From a checkpoint of a small transformer trained on Wikipedia: width 768.
MLP neurons of a small language model. Each row is named by its layer, matrix (down: output weights) and neuron, and shows model dimensions 416-671. Each number is 500 + 40 x the weight over its row's rms, rounded and kept within 0 to 999. Numbers have three digits each. A neuron's up and down rows have the sign that makes its largest values positive.
After each neuron's rows, "fires before" lists the tokens most often just after its 100 highest values on Wikipedia text that the model never trained on.

L3.down162:534531423524463494485530469473553480496513525444492522481502544489536512537554513552516490567459551564552449449451558487478475566522420506478544512465539554496493527466494466547493582496514488520492474469538492507484498554543464553475505567481477525444429527566509565538505464520516504462515535524542533421506447544545482501480487505492569463466498496527455482454480520482519532453469500439450536471569523479442576499437449567469452543491473574451467560487498538561560504471476545515485519537466520455495559572466529474466479466439480463535469449514515476533471509524444491465477467510500517488554492492465501504471547587508516438463481399516455484523521485499457502450462450473555484464489561532609543463474487504477521531491518489539431443481502502480513568476481425
fires before: ",", ".", ")", "0", "]"

L3.down1755:442530534486464510506544482522528496521504494560520526466456538516532508433447472442503464488579486510471528462464444456508504512433456444496476513473507556527467572461420484502503510432512532467476526458471499504485429534548499523548417593567531544493461454473471561499479570536520521541522531519446573542510530446482521508486493450477467496552494474510439498516477499515457577494511485496554490438467498563411532456473528482467426435423490508451519466499552548544545449448561452507520492522501526483466553474492518475494507599459559512498539529483509542523549542477486466485464549587492475518540503523580445505534470523509526491481466523483478529479480503455462477570553555497541546420504434462543459520469499548563446483575468464459512461535567501487435474536499500
fires before: "0", "2", "1", "3", "17", "10"

L3.down1494:480544498428414557460498511501461460544494504485597472505526419532564511503428599560497600452465477498526549521493469528504423444480494436560495423541477444455532558441518480548524499516540491454549507555535500513573487540476473498557407496540481506513498504521488465508502505524475475594501503416496493508462501484529499475537486492520445506503506558526484510535526398525458502459468493465535451489509523516472521468445516503489485528494485511496440483554469530526545594530507490484470548569461441492520539529488464467488527500471538465469438453514455486438522538564504442461533523549526506451517469465490533463527528517481495552523530502465457471516500461521576529479509476490426553451505525460518466496543551561480515486465507564507499510567441478484553464528468475
fires before: "–", " | ", "-", " |"

L3.down1896:503526453482501523402462503458549471590409546462540492480420511456500527511515508525480514516494576552505501478490528473521455469547511486491472492470488418541506476431526459476494504490453566462562425536524523541472440478489488464502524467575460490516516516553545456550484486560490435560579559526494507477469508479498513532420494575507457493541499547474508499494479530538503538521511528461500495508494475517560485428532467549540490523533486536591505496505428522482460536501506452491552522489480447510534531563508452496454509540519522484442503492460483507466471527534470489474501475509513461481434494460499539478545461516504538488399501485456462511399483522528516464469496496474570500490543386509476482447551482560460658538403540523436480467473530477478468519487508508
fires before: "0", "2", "7", "1", "30", ","

L3.down175:556537465514551506496500521446495509542568506485545475497546500487456455553586540504498534525506463515590564484524534498490567418489481546513505534596471493527461496483511440467428547542527493502556491485471443510504552534471414509526496496456482531541523527535504492429454452543469474547479524556465488517515503455510525490464500537480468522498494514444493458526464482496468501526519487515558496529560509518503644470455537551518427466500501506540476533461479538490488477486538491553504524467538529488536476470492510503524516544408512591459509548425439494509466541429504504447424488498500465496435537557538468570454512531478534469508473477442594505438461525449512493568517474538450452471508433487538479458481468437486478482574527496462514519473528475459542482476502505
fires before: "2", "1", "8"

L3.down300:492538459522515537437489491451484564529476511463488532440536519471517564525492444525528601598558564528410560491515565481502480518457466515461533452496476571540497477502623489509537553562520497545536567459425489416578517438494466528488502501469557473566561532535520490519576511449542513550482502457498521492465490500492454454450501518576549461532460521519466487468511515472554477559517476561583499408471518505421486547571557504486507588472531529479486480455477500469524491492484463546432484495486569506555475467488460457526509492525507501539423470458562532482393519503534492537450591509501493540495515556464456533530580511475502523517464453488462435486499537458499567479538507457493514496420483475481448394545457485614505536463561442531564470457541554496456567481428490
fires before: " | ", ".", "; ", " |", " |  |  |  |", " kg"

L3.down787:484467451493487481505491535520456500487512502509504399502492473469457528496563487521558530467492505450474466482483481482503488544529476540492526495471555549493511583524570477510527466495450501483488446543503535425493525523443492485456468443518481542485536483470489483413459507487511481495503497551530533418498477527464450481461551492471482478523524497557468552506500689526561450495483512462502527513520505533530558513533514522493472468529508558533468506486491443538475701496411454489470497478452532538508560537503443509501509545506479524454490508521454484519582527442357583467455484473469492487532466500540565561508581438528484517471496478456480519493511486477520487457477419439337490432531440498531457450487498486520463569470490507529455522517584461500429555521511499
fires before: "| ", "|", "- ", "|  |", "-"

L3.down183:540495554430518513513469454476510516491561467470544465543529431486540489520477496505496540495450507435544505519489498525525535493492528486536480539537488510450489520469487409496506472506523492483482493492506451514508460473461438448477471480508472567556449548540481524483449467514551462503539564505483471483512516493486470524416502454513546524497502490500481469537538589457475478561515490454474528528504518479470488443522466497493500494467545466519551521486428482524531649549469494461478542461511506536443475471533493528491544535483528469465537534509464530516523497459378517452531487485396454491447628484510464496506565528516500491514483495574550477492480522503446490561499479434507471451467501521463527515521506456502463488496505537549563484512535479472479519491527486
fires before: "\n\n", " He", " The", " His"

L3.down382:432492467487434505552468529531473552510556485607506558503471488464505544551494491501460533467555479517519483470508447497418564526497491485469488469550516437534479482596497475555508549456477484529532464460551555570475491510517542533504588482481481500560427549605475553508431477537506533495521439493448414533542426517509444473487482541494526479530563437481470445504537511503475585507536569479482480575539525542555445509469474557538448486527542508512554497537460532480484494567475461501513428495447513523505505519488523486468472494528494495619440444485492531440535459504469452432468590479552469456470467492398556484534517570490520448564541506494568525508501473477501488483502469512590481482519457490543483543506517517447511486490575529524463487473464517508499534482436474
fires before: "2", "4", " | ", "1", "3"

L3.down713:468463557496429505541492438474466454478564563467544464474499522567501486526496474499433546456585393560476498479506503446562476519598629464557570491517488516563489461469560470596436542496493466458498507484491479472518513488425434530484434604510536521470525554493508459513539474498422517503490547466492399502491542492473517529535530479476487446506492502472607457498535503510464533428481476507514531500482525483553516474546571519475515553559487558497503559464530440544483474579460562478457500536488470590546481440525459562526418483428486520434472506569482464534529496542493480405557542543457505439432521546401418554491513530477499526476474608487552421530520423416462490498480426474503533525444512559486517527471541486453526580567452511473483511453523500448475559547508523
fires before: "\n", ".", ",", "–", " | ", " −"

L3.down939:529454499501527566550524500497514529498492449458515515452490459538598516494528467446534537569487532455546514545492502460571403553418531498526530528509472552480493511512442544519622481483509558566484533504530473466496528543530467492511435496587539528509526439449523479480462553453528522496461479513542515454489575495509540541439466489514435463468533512541553511551476491519483561454547468467507498465448526514435524428474532518552512494397500510455511488522588491543510535489466635537475416465452486574548488475482520580478483530481536468465555499552517513543509493444465489535521432488414497526543487493467451450488512519482424527522559501459469509453466448611476515494548471439491526472482471546552534509529485531481488494502469565508538432482488546512537513511464530
fires before: " |  |", "; ", ") | ", " | ", " (", " |"

L6.down1089:471396569455554467484446463478480456521483494523481500533520465439511586592495495464475460522513521488492452529514480488525474482550483506499500500453550403468468450523471539563502479440520598504536543485421524544521482463485483481486553540549467547467484536484535468505559438546507490479398454503510517529449523489467526546456485551458489505500535586514493470493513512482492523548531520527562516522472537532547565410533429487507493450520443519509491494512505579556606477476418528471477479556505455449501491483442515548446495483540535473515498514527512504558505485507577480517447501502487488454525468520530494481544441506533486394505484460488453521480537459493491507494492571454514497505498472536483521512502443526419531578506474492487514446490455473514526493489453522
fires before: "1", " ", "2", " to"

L6.down346:522446492457554507476497514548520436511498460538479429474494557564545436563477476497506511512539452519509516470469516449503503516463526534473554443549441478605507457526502450432453450553500458516499485479503529506470544586567488498433547528472434497462528498477436473453563469564484589516458476436487521458514485507509516518452495470431531493488471486404530505448543551487459533473519416484473491440541518448496511495548478532498498500487543529519529514550507477546517538413478517483446432481483519495519503511516526547530506489500503466507533498497543520471481459508486510507433449457473464493584490531468496558450526538511584522450480556498473546561477383471500468489512457457520539471503464477548455489493521465500425448541490469505500517504529437457505555531512443
fires before: ".", ", and", ",", " and"

L3.down947:534485500512511522525533495464527509494491503409484507527503492462506517482511471522484505471484476513452520464564463512440483469454451522502484468505531506456524443480474466489493492493487495560445460471459374493463523560447518583570502506510472505515445550518527560594545490491515525482538481482537519509598561535465462463647535503492515534477502486471413436480525397483497507426518497520473563483563501452508481520484478552517485520464451437463499483476497538560620467514512551519543551480555552493486419515485544546485588505556422480513433579487485478516460511516536567489474518500502515521504490433527479403506426449543483432461524510457455472468466531543517540530531449538510445513437508530505449530448465499491460494537513535491465518530527460472510560504508476
fires before: "0", "1", "7", "3", "4", "2"

L3.down1815:559512518518414489554498502514525522487471431490486511496562484546486476487487532506554456500486572492514557503453602459456523523554488508418454539487528488497502473481471459536424494505464519496564484493539471487526437516507471490521500568428499481482464561538500468501413515435471495507511515474530555506559510458474552468494518585625535507455478461494530441516543532506450561498463466530516540462485458465390562497492533522470584540491515429484567538476516539475513505535519529469518566427486492542448439429535521549468560505452470456511506498530494488545461507547472568490500537536533472568505528599531468502475505465502551520528492532460484488476505490495495515575511399492493455512497563470494551481423518561558453560552449533524476570570509547487511537527502475
fires before: "; ", "0", "1", "2"

L6.down1754:442557525489453505471525468467494495474515506492460525527534464529538545531550453478510514575494466454454487605525511496455521483476465534469493523448543510529492459486471383513544508489452486481502460484414451466550428490458420514416506544498500565529526514528464494467528576500500507522463472521508479501559486557458504471540538479471494525483493554515519515460517533529530479489467499460497440511504416545534440578448519452491470541573516506489527382521519548507489680545438434507511528460479438454495466520526552540504456525565486484499500410483507455508576428519459495453503494561425531440533573471520516514477508468524472483498433479469483488525488482488478504478535423511433504477445518522541446517524491491480426518526472484428492443513563550481423534531503462
fires before: "| ", " the", "|", "- ", "|  |"

L6.down1374:432478464516485505594541546563424495493506504507513394529583501467417520492482565457611571484506514505563550386570464479503484502547444494543464452522411461440529478495458493555491530465420472478544510499531467471496537544485541501494483485532560533563502508551500445497462489475542512505457538549543507456455531456470518426481524514532536508519512572607523483466497494492538451464534557453470554501477468403479497472473482563551467519526460554574505503524492550520518529498533518440513478532477472493478483535469497478577433489511515501478521501488469519509490485431514495465475541529500447457518573487493535443529519524413488499489537509467488520536517518548515469469456487549514482459474510448511482520537501487450456469474479434483472558480578487513412490497454451
fires before: "–", " |", " | ", " | MF", ": ", " "

L3.down66:460444508521524543493488505506536511475493453478537536457460510498553508455487473476486509486480576540462505452376501514472548559455518498459447492427533513590501442481450548489450506504487517529486494540542471487555400457503551469545462485539436507499477496472467503482490495480499479452455444505488508432425476487461505494514486473485451545550539548496560440568507458542492421519470550499479520514500495536473440584493481534510467452440447520566511437464503483489493481489526486466582495478501499537490401477535413469488509521520447544441519493467560559521519428472625502546466531461509510513531517530524491512443443494491535557492539551538540504581529534537510451493537509541486513524490490475508500531487596605522513523464441500483503458546493507497427500525407548
fires before: " | ", "; ", ")", " |", "–", "."

L3.down1064:496540522480529481497403439539454479549447465460493488523422507506521514431498500460538473522519461495516467533429554513478551520456565546525516519458512576500536453487424485549459434483461475516500467506516463547541505522496426445508476509484537571485469423436447559475544489481519535420437546535459540438477547475526472503501537462538499449466500546465548542476489474504566470537501447535562536501497465515547450514454427498472463510443495555502485511490507490504525444487496507489487445497542421568516517527541490537522467529525461486555443451507562464438515490510497474561488519421540495544514464484495502461548486507501525475465464476516550474562472444479552467454563500496482485466518444561472600473494566498584436528452473446468553419538433464515451529553493402
fires before: ".", " | ", ","

L3.down292:479463474542541546537507529522453576511535437546480494530493533499494510476523458434465549491554536481512522533400483568452552528485529508530464578555474487557536522523514560406509415484487472486497528532515463535534464531484467513519578445587593558505532504471496566491515481514515456519513449489513519570421415475483523475551487506501443508485524465557502455504468467513502530509549438480578490540589521578550510466468502434582561420514490491478500451426497404499505454496503464508487471575539483519548478509465482521481506503439513520454493419532567446569491499527542512505542424491461505438508410450556560554451448522521497507435545451481485463516473425506483482455541478460535493479467489559493515482460461562474489444560528465569464474499423484464534539541454539
fires before: "1", "2"

L3.down373:487514462448533531507475534552502451551444530504558435489494430523512530505497514486483476552445491472484529494474457523456506551511469542574527479442503405509488529533543437498532526511539497491497452487567494515486449549455490509462487442509420488430523520513466467398482488553513477445507523538505436473507495492463516463496506524464496444526460450526439502503498568495527533523424537467535487492578483497535495528512518539489448434501525502570473529581520529534476678469457508435447455499478536458514512502479448475484484475482506535484412524517462503549564465491404614538453460501503473447531525525574564494529608568500470498456477458511454487470450518488521487492481529418403467492507486491485468486475461509498516516483490544489457480557505462469518496452474519
fires before: "| ", "|", "|  |", "- "

L3.down1200:536428488537453503520565589534490482464465472565516479479537522531509486474505512403481514438489538458508526502470432524514498508546460518518555499550533536536522509497460523486573487464389492490498530488478537432493532466499448519528486497503490489536529524391462427499490469509476530516399479447541469522475465471467501494522551503467395582545497512499552536550505495487513537532483529456534494436600494442544490505441492520508507470469458460568451480584531445509531560537532527408440544561518459414444540467428455475553471498582507517452489507514467501577502465454519537561497467504433514509493522538469465514422506529527452571452571462540477463504524533487501523479533465451482443488503536508495569493498424439443519462495413516516431478535424491519452559507435494
fires before: " | ", "; ", ".", " |", " | Total |"

L3.down1828:432493454456538509375446525479490562436467544531523511452543521516508515504498410426456515509493464492501453604472497459556473470491527526536438517528547563516490528446461548460482518513496497537500567598514474507507488459490466468577440458529565506510514433469473502463528514597540415480482455507586540524502514490473556551534494504487568459489555531533462479496572515470561517468503555519550404435472490485490485470461427512461534543467475417497511519500513508563545568505498434515476567476484527505475532454531503555450483559464606503486483497478554494511549491485490521463506574496464464492484409508488425459540418524491414458541446488530444520493507446548530502492508506554479518495461471506472508529546467430434477453458484525499509450460456506530488480462485544
fires before: ", ", "1", "2", " | "

L3.down1946:466549476516450447523488528538491535554560467541530491676481531557436481519423457495504454499489498489514549554445486565458528546533479548486485507505546506497561536485454531461482505536428507536539477515543498524491506441483499475464470492461520555495493534455575508491550477437521539455470469465517555470518553534546504588509510553508520508498498510521562427505513529512530502580489449535524492464485561572438512509526470497549510507536494531495577509490470470530546539489512512518517511430482506457534516563491429440541513447550484483518488494531451492483459493595471518496536475477615527505513498537535526527445489447537551546553553585525537468473487539444489483472515436470470427477532557469462470520498519469444454530526461523486508469523534487493512541536521472
fires before: "; ", " | ", "0", ",", ", the", " |"

L3.down190:463532512472602568501500582411453466475440536523529521457456463489482551512558474424467498464478469487491510562460568515508566554508516497484452477518472447530504514431476502486508491602576507514532556525487481485505478485500431492518556475458522534504515572428484412460540506535477441487476542498470495489475466530538581530444431506505448525514566512487480479526541519539454469482437507464576465470457496483464595489488528540490459506549467432465483529483457481497514552478550427551527533448469500503546522511509483508478469477478571514413477482434514512587550465448579518537503509480432484476486485515554484524504467494522515512518549519522561480484456465506564575553474472488555515501496444533502488503555548515548545417520536513497538539533473530464556515545489477
fires before: "1", "2", " –"

L6.down843:521565516508509473500475456532523528523552490473451592511533501519487429511500475556484524470577406448513510512587545520537555409574481467470544541496479532491435550538430486397512546494554544560517475528483466491480459565459470444491532498541544476527505498538511504502496467553490551544464442529464481496541475537479542521564507542466479470505504544456514462418484451541470538571485558525554562494506489533451466420460567503481458525522457498536519510464502521522480557580444487505501441524484419430453464444538559453528432481457537511462508506441454522491437494445575479472484553534522457506495516493510458532446596520458450432489474491554535528494587438507613509489556477528491504572548522519518484519513505438470423506485528552457433509475446544485544459525505458
fires before: " | ", "0", "7", "; ", "2"

L3.down840:517492514518547498535466503535452504455440520517509513522487507533524510516539508471512449535532500465467507486497496460519486472542509561531457457508478495505478525492472486489462472519585452479499614542472496507562486482504484518407559513505504503487465504513507547482604517514526517506482514562455514435452517561601508531577523524525498504536453568474482496465515442490559470532461539499449542466514591450472537483505538471481502482559480465468544513548496524541508572494595560507534489441531482463590533529507462572494511414505567494564500468550507514461500462550441515471554502475567464530534478492408500509471514513508478513581461386583481492492533465499506457493460477491483501507434518519508463531510487465471478461501525491548523444561488463515498590558534446
fires before: "1", "2", ", "

L3.down1878:562482522554529490515521517481572443501534507541532542482484558519432478452465488548519522489514478467516507468486517441489514496554509502522512495489434581508449419505509503532479497485525568504470480493435515532471479520501475471502448484449482403442526500458427475576522534471512480588474549478546504492475524493538505516464481522470473512502518496529546531468585482544534495450494492520570496459477559538492515523477540536543551505500488559513474512556407453460523417499493451420546531580522482474509509494550549492455550476475446483445444529532482490522504469495462517478539512520497538539519424515568463567467492508492467446461500515408531511520487479469445517478536509515507496539506495493521540475551515543413436488493498463468461519494475533468519445467573501
fires before: "; ", ".", " |", " | ", "1", "2"

L3.down1779:475482590441498428534518485538538473467443464496513575459493485516479509489519490483473476521497522456457488432412534459542540499476587565515501498448486442479491495509518527518486477533451500482496486529475542557492455544512474467466542479526496460521502475550439491427484386513482505524520504487447469483524512426459499495547590522501473518502558506488541463552483479413443481495504479513467524599499490595478467570494472583455582498569481518555432463396494512502473499483531487481483477514456438505472482541527443454491491500575455545459533474552464503468557527585569493586421550510465489547507506507552414484484506547492456508408475534579525542548480485550440480543499494452515413547487487462522524472538433495456452542489484536557465483442475511546428546463525466
fires before: " | ", ".", " |", " | .", ",", "; "

L3.down323:489481473449485489481506496506441464574506423459545559471438413423476485535534423527494542488488537525533507543562556460434516527577449483543502506528472516462489468515416485510465503541538481542487545485435509572520496412509517491557563521516468460433533523539508531479467520523484497485479511534531467461473474485486507561491539456444503527507529516547471446520539483455547513549518532487518511477479551529554526487533478500526505526511503510529476538517475554502474458503523503485544469508494610479475514490539525493455496461458577492480576474486498527491582507510555488488458458449521467554481544562461451532531472507453581466457514482558519524492614523552476456471530451548528539479485523520523518431509491608491496532465540532530544442510434540474486573516539458
fires before: "1", "2", ", ", "3"

L3.down1630:558485500455523455483594493446519453560480492488497495530445495493504502528549467564484534484543524509478478508563595480521493484464492541500482527538470466531599553478470442518421538513523547456508511549501522531494509454397478499503460528533490553576495493455435476516472542493554472494557559455496453496554489566467518498453443512418469509436453507475478558486474542543540493494514494493570488473505591530593512399477476532481457532496456533431495474484453472596517529463437457504492471504437525465479465506543535518429517598475537539499519457475454484439487530482484435532546509536477481453482411448470462538591448505484506591484463494454442509445443542448499494443485456541473527509561430536550476518512507523507569508561562508486558483509464437518489479451539541
fires before: "| ", "- ", "2", "|", "| November "

L3.down1915:555412509487496456491444494563421541503395441466513507522523491487505480538467524464522574561512456504493464498507504538504503519488520504565517487467452529505510466521472552492564431526539480472480499492517497465477486526476467544509572507512559481480500451544569564457497498479549534523417461436500452483517557519462503618510528510435497429506510457430449387536496529484515522516517525474475458491499474481539464487459482457439462503463474458559499491498473508455453550468575501445515517468422418531473435510491513472508468504582545514477497395471492547527529506500562522506506453534477458504525523523511501538527572509515452546437490474519530449549462485538527464532550463464511490507496500545389501519426525576493461493486490440560478518432513525545510487499496539
fires before: " | ", "; ", " |", "0", "1", ")"

L3.down801:499512476475519507514528565504494502534529468499514558489445522458557491456462407483523461442501458473550499442510582520458439571532490451504537491444528491478542595579509546545420534524475467535488583532473519562525468490431468564498471490488473531494523514468469440466541529478499545422507555519493503561498451510495500522519457442474505487582424464472534467401535476463516438614514445490530476502459543521462531452496510482543502477440523516487464525462441526485575521555417522500508534477492551466562470559508499469499517416548478547413494488407486467520521482505535517446481553550483503483499516486534544529487441486512466560481433468562532462446526559457461518571515533446528441616466504514455521455490494480517484587505496469462523576476482517534494518486430514
fires before: "\n", " |", " |  |  |  |", " | ", ") | "

L3.down1274:432496492544516449556566527506528511456478458517526505476533523513536497509510402411501558549467511516454445491501470475544535521528520506471480524475497443459523473506433497474508471480479459451485636461512547467487530452489497503523468474534538493512495540521487513507438564534432507457503526473448504539537525448541488498433423452456480515512553533501549427495525483484485442526487500541536571494509480488482581432567528565557514458488420538514488514443412514477442506488462445416518520519462512436484535538493441520499463537605502530454472485446521442504492512536519502506482546460520429498470460499465545451430459551479472550506525461520549485483491562529505517539527458533434534455442507559513524559539531537440525514518496570432462451495498520500451519544426505
fires before: ".", ",", " | ", " |", "–"

L3.down1932:495496470444514510504421467512515497450528518596514502536463596514517500541588547509525516501501416490477501512440480482527506507531524488431508401548439484565461451511514503489540507406482482486505450518472473498515514490550591446507512435529517491502529496544487530446549455456497460479535493498604528458502538506496552532536470522484547443496531519495477499539533494514457513480473462460434576545484514534546455418503492526491527509521477495512460463494546556465520485409532524516530549442463484506452496434512511545452480472472496469488481430496532407492531491516575454475516479520517519485519479508496542558471573572451518509496513468541538477476470568521500529473530433554479503530502476503447483413547542508513508467510471522553589456488524498449526499497569520
fires before: " (", " | ", ") | ", " |", "% | "

L3.down1899:489509478466554556480477477481439450482458525514526541519434541465523503438577482538537531522551519497536542488414452462482485494525481511484493518489538467545468578513493560559438485469505540472434577531590484539582484535489520504498508478538506470427552430506446513511590527449536417480476545456541579422512425480525528523466510476495576466533562523516522524492480469526454505520592433481494505515513486537470545508538450443552442410502456523452430514423525522478488461436443496500504479458511504484536493481524494591458505478435461478494487481508507474545490437389461464480509486530515551520536457586560513479542468544492514498532549541459531503492516514484503541509456432528556558518529416532442556467485504543538489488497442509472479526487525553545506468552516517
fires before: "0", "1", "2", "3", "."

L3.down1324:507487515447550630463561481532456525535475483469432466499472539492483544555565512478498514537523533457508546502443454541471549455533520498562569503481543453488511523457535476512520463454509460481522477473484535492524473514467481486491501565510464539471411481544544534420497534572472512479486499471523457470507448432484543503582509531557485509408499566555509565480453473546526464514444501477579468446553551451518492502482502451567546534472614518518471525511540465472499537557555470544443532549530491420555431559523432508506537485487473444531497490523535490474496457439415475527485435484473499494482562489481472471553505562498404445462498469516470499535484562559486501482534427549464473540446559527535543486483460455478597449507512421508525464557490488505556463490537405
fires before: "0", "1", "2", "4", "6", "3"

L3.down852:520506557465490505520499432434506468484559483465506523444489453515477545529565494530493567487448524473557509516484469467576518468459505477522495523518481515451531450469554432551495486509489450476548459481517487508499520502420486491502395499541524559558476519502518514490475463456507476500513554481501479461501518539494480524434502435516571525467479487514463455471479503427518432556491467513477492500525498482434473495536469496541477410520556547519596477418444510546497569530420493488485502500506494577429493559481461503516498506494487462495581567560531528522513476468426501424491490512436447494499575470478481509498537515553508520532495493527525500470461534553474432501441541459544515510526445562471578520503540468475480526526517471490554477492491453485472491539496469
fires before: "\n\n", " The", " This"

L3.down1676:452507504542499430529459508550488556492457513502579467483474476472509472515518461488468578514552484509534478576468426539475505449505503505544506535482486436537513501610439475487533470536545513506437592516493483457445540485516541505557516488445521549499529442523532476445520460553501452475499527514467520550517550516422580540485506526533467488502530444547498424532500516490535471531509534541553471562477460582506445474538514547445488462562468501510522451465469486487505517503515497462451515554544581525527470486473463540418528573550527531499492475525510485582471522508410464509510526443446505424455438475379463470466506474562521585480577492463514506522531484510498520539564522468437497524481447437477521532476511508500494470537490504554511471453516486511463504488465577
fires before: ", ", "2"

L3.down866:538494442437500545454447485445497493532476588527522511500448477476471509489530493468488542471540538542531485528488519482536465466509498499530477524455513505490513524528527522436459509611538434504437451525508516518466447533497492485458424503589541478470465452480486492462560458516474471569542508501528453500486510500504551558600501498558517572576588558467479436449485476567470497474448538491493432448502505511545538418480502500502463496471540515517510530507453538507512555468477508518453484507479512464451518475561491556488514518488531544496512508466513525513518480534516555499446504497469468470480417482457424445541494523557473472532534495536505484495521410504509531532531520496452497509488421474501489540497473419448514448505519425538538508567515522460483502500533519
fires before: "1", "2"

L3.down1414:437434508556481476530552476452544530435471452494472507501419451530499540534476539464454552552523513533471434496509547467518472445478543459450430494482524508457522512559531507526494558487415499508471503470469436498505430441604511536532512460475481461452517558480509473481496475517525482444457457478559510453504441438505514437518449465451526457492511504480387567513518523521531511568509468529467450578476504475544446543517486496536560465463454482450490511503476568463565547497467477434465533500531538490483459487521514577435600474513551462519463514564471531463483490471538404528537450581579453578464500525476456495448573507553466429453502544487485479542538495585564445458561507495452509550521516536489545510557521500485529543480504513509484504562455542512520461445547456
fires before: "; ", " | ", " |", "1", "0", ";"

L3.down2001:431494479499486557496537464485559433423459530487523489530504507521517515469530570462493469447487429492492480530543526532423481512498536540433477520481484491493440488497512508544427538427453419516489507582450516402501516463523495438527556520545419542448486486489529521451461572506474551470497473582525448448513537474570470440535473455439540460405446491435520506463520456541449527498467471499481509494519512498457493486460493537508529497472463484478526480548519522465499530410439575570413481500527427401524528518541550510441501516505524444500485517521488535491512504533460508501449469591411507468497440525468496515492527499567420518552515482429507540498513557573517556424506543456430539515473476516492539474491471543533460465511459494543507463544531493489474532503530477
fires before: "; ", "0", "1", " | ", " |"

L3.down158:502517530448503510517473494547500506584452460498521467496425490458473476534491467535502532507441528487471536532532555569548590511490421525545478500523553516501518488460530485476492520523437524494424434558476481538585450468434509557542503510518412483436467554471475476471491509517493517468514484495536483493495530552493546463479514517522524485550510540443514532556572512524510541522515557500418542499455524588538464484446464534519492447447508514514521520483529525446462543517439475550524540524529521527508431524552473540483512426425413469498448449467504499550452504513420478483440489553412454481444453521485478501479457516482505601484580477505505455440529505437490512521484509447555489451570386558513428540495497447477523480528481486508519455476576444537473522572532533
fires before: "| ", "|", "|---|---|---|---|---|---|", "| C", "|  |", "|---|---|---|---|---|"

L3.down1560:513451594486549522506546499484505522498398517473518504571515459541457479530455577444551486552520532503477521544458456489505499409474425484474498467513518516491575499507448510475472450511518451549481490495485570517448477476505536567480522520458510476502512528551543454454488500470478492441499507446484473551529517533483521484571506439561453557419531461539494489528487546514548511468525477563495556539542545508466448498472430469451579428497465554560527485459494482503599505507543491492492508530549493464497486530449476505523450536570476497508458482539511539510509462557548520547476521495502502486532516477537491458535487498474538489446471594487465438501585495576478506488470538559426438587528519538538549469458480470479523516468426542520478485552514528572494475520405540
fires before: "; ", "0", "1", "\n", " | ", "."

L3.down389:439488534518524600465475550381554419459465486505438526485505471474390509520598510478459543561541499501517466495523481470523477410461527507465513432489528560432539538490515449488452570556502480495473492580503554540520509480457481538482506469470505492485546482536467470470534530460485446517485446525490471520487515461462475473561565525555520477413526534557483489527509569549500507438492523532453487550484503550513433512453523513553608541475517529438531463503467499514561529483484472492462557512519448474491508453508465498488488510547561487543411449494516447528514476471444506555479491494525423507509491535484474500580537542544516553525485484483573492507539554519473464523444482508452453500506477532481492476555496515526494504530578492544531496526522438496501498588499426
fires before: "\n", "0", "1", "2", " | "

L3.down1754:510549461541527555510538476508501464498480542521515451389464520477524496482543526539565456461535523415566458474407620491524485444443536541474461524554539510480503529476496454611526522451535499515458485443456497480545517502500474518517578526427498547456504521515552454481444516517582483559518532520488504539504476471478540517519444542498539513499443511484491565447533469537458453492460559478462535454574573591488520481521500516472443517474505585478505561506564509448481415524485500534513539527504608503496511425524577571525517470502515499426514506498483497563416507441465552469427527521475535487525489591459480605517513475478517479501484404510433511517401535466498461544516484500480517570550518444467468530501522541533506522532414515488518529555557506453477449510544494
fires before: "0", "1", "4", "2", "6", "3"

L3.down2037:535462463452559450468520493482473518544474487440502480524495464470539497491454461536448470501544468508490442451530458613476462478453514482519479557520464467463511496530536450462441443501576549501491576447485508553532464472526487451512496545569403469536524594527536507458572512441518472525483441485516498537391545526477490480424500498484508507473538499513458531514489547511558491471473565551570494453526499514490553441432522457524369441547474489569474466472432497526514602498448427484541492488520414491510498555552542451452538519475479533550524531476542570439460493472524457502527537517482531560431475548479479441508502543525429524466524548543565460506537451510541479414487479501461527434515514543486482521460440525515465536542546486467523463518535511508470477458496511
fires before: "2", "1"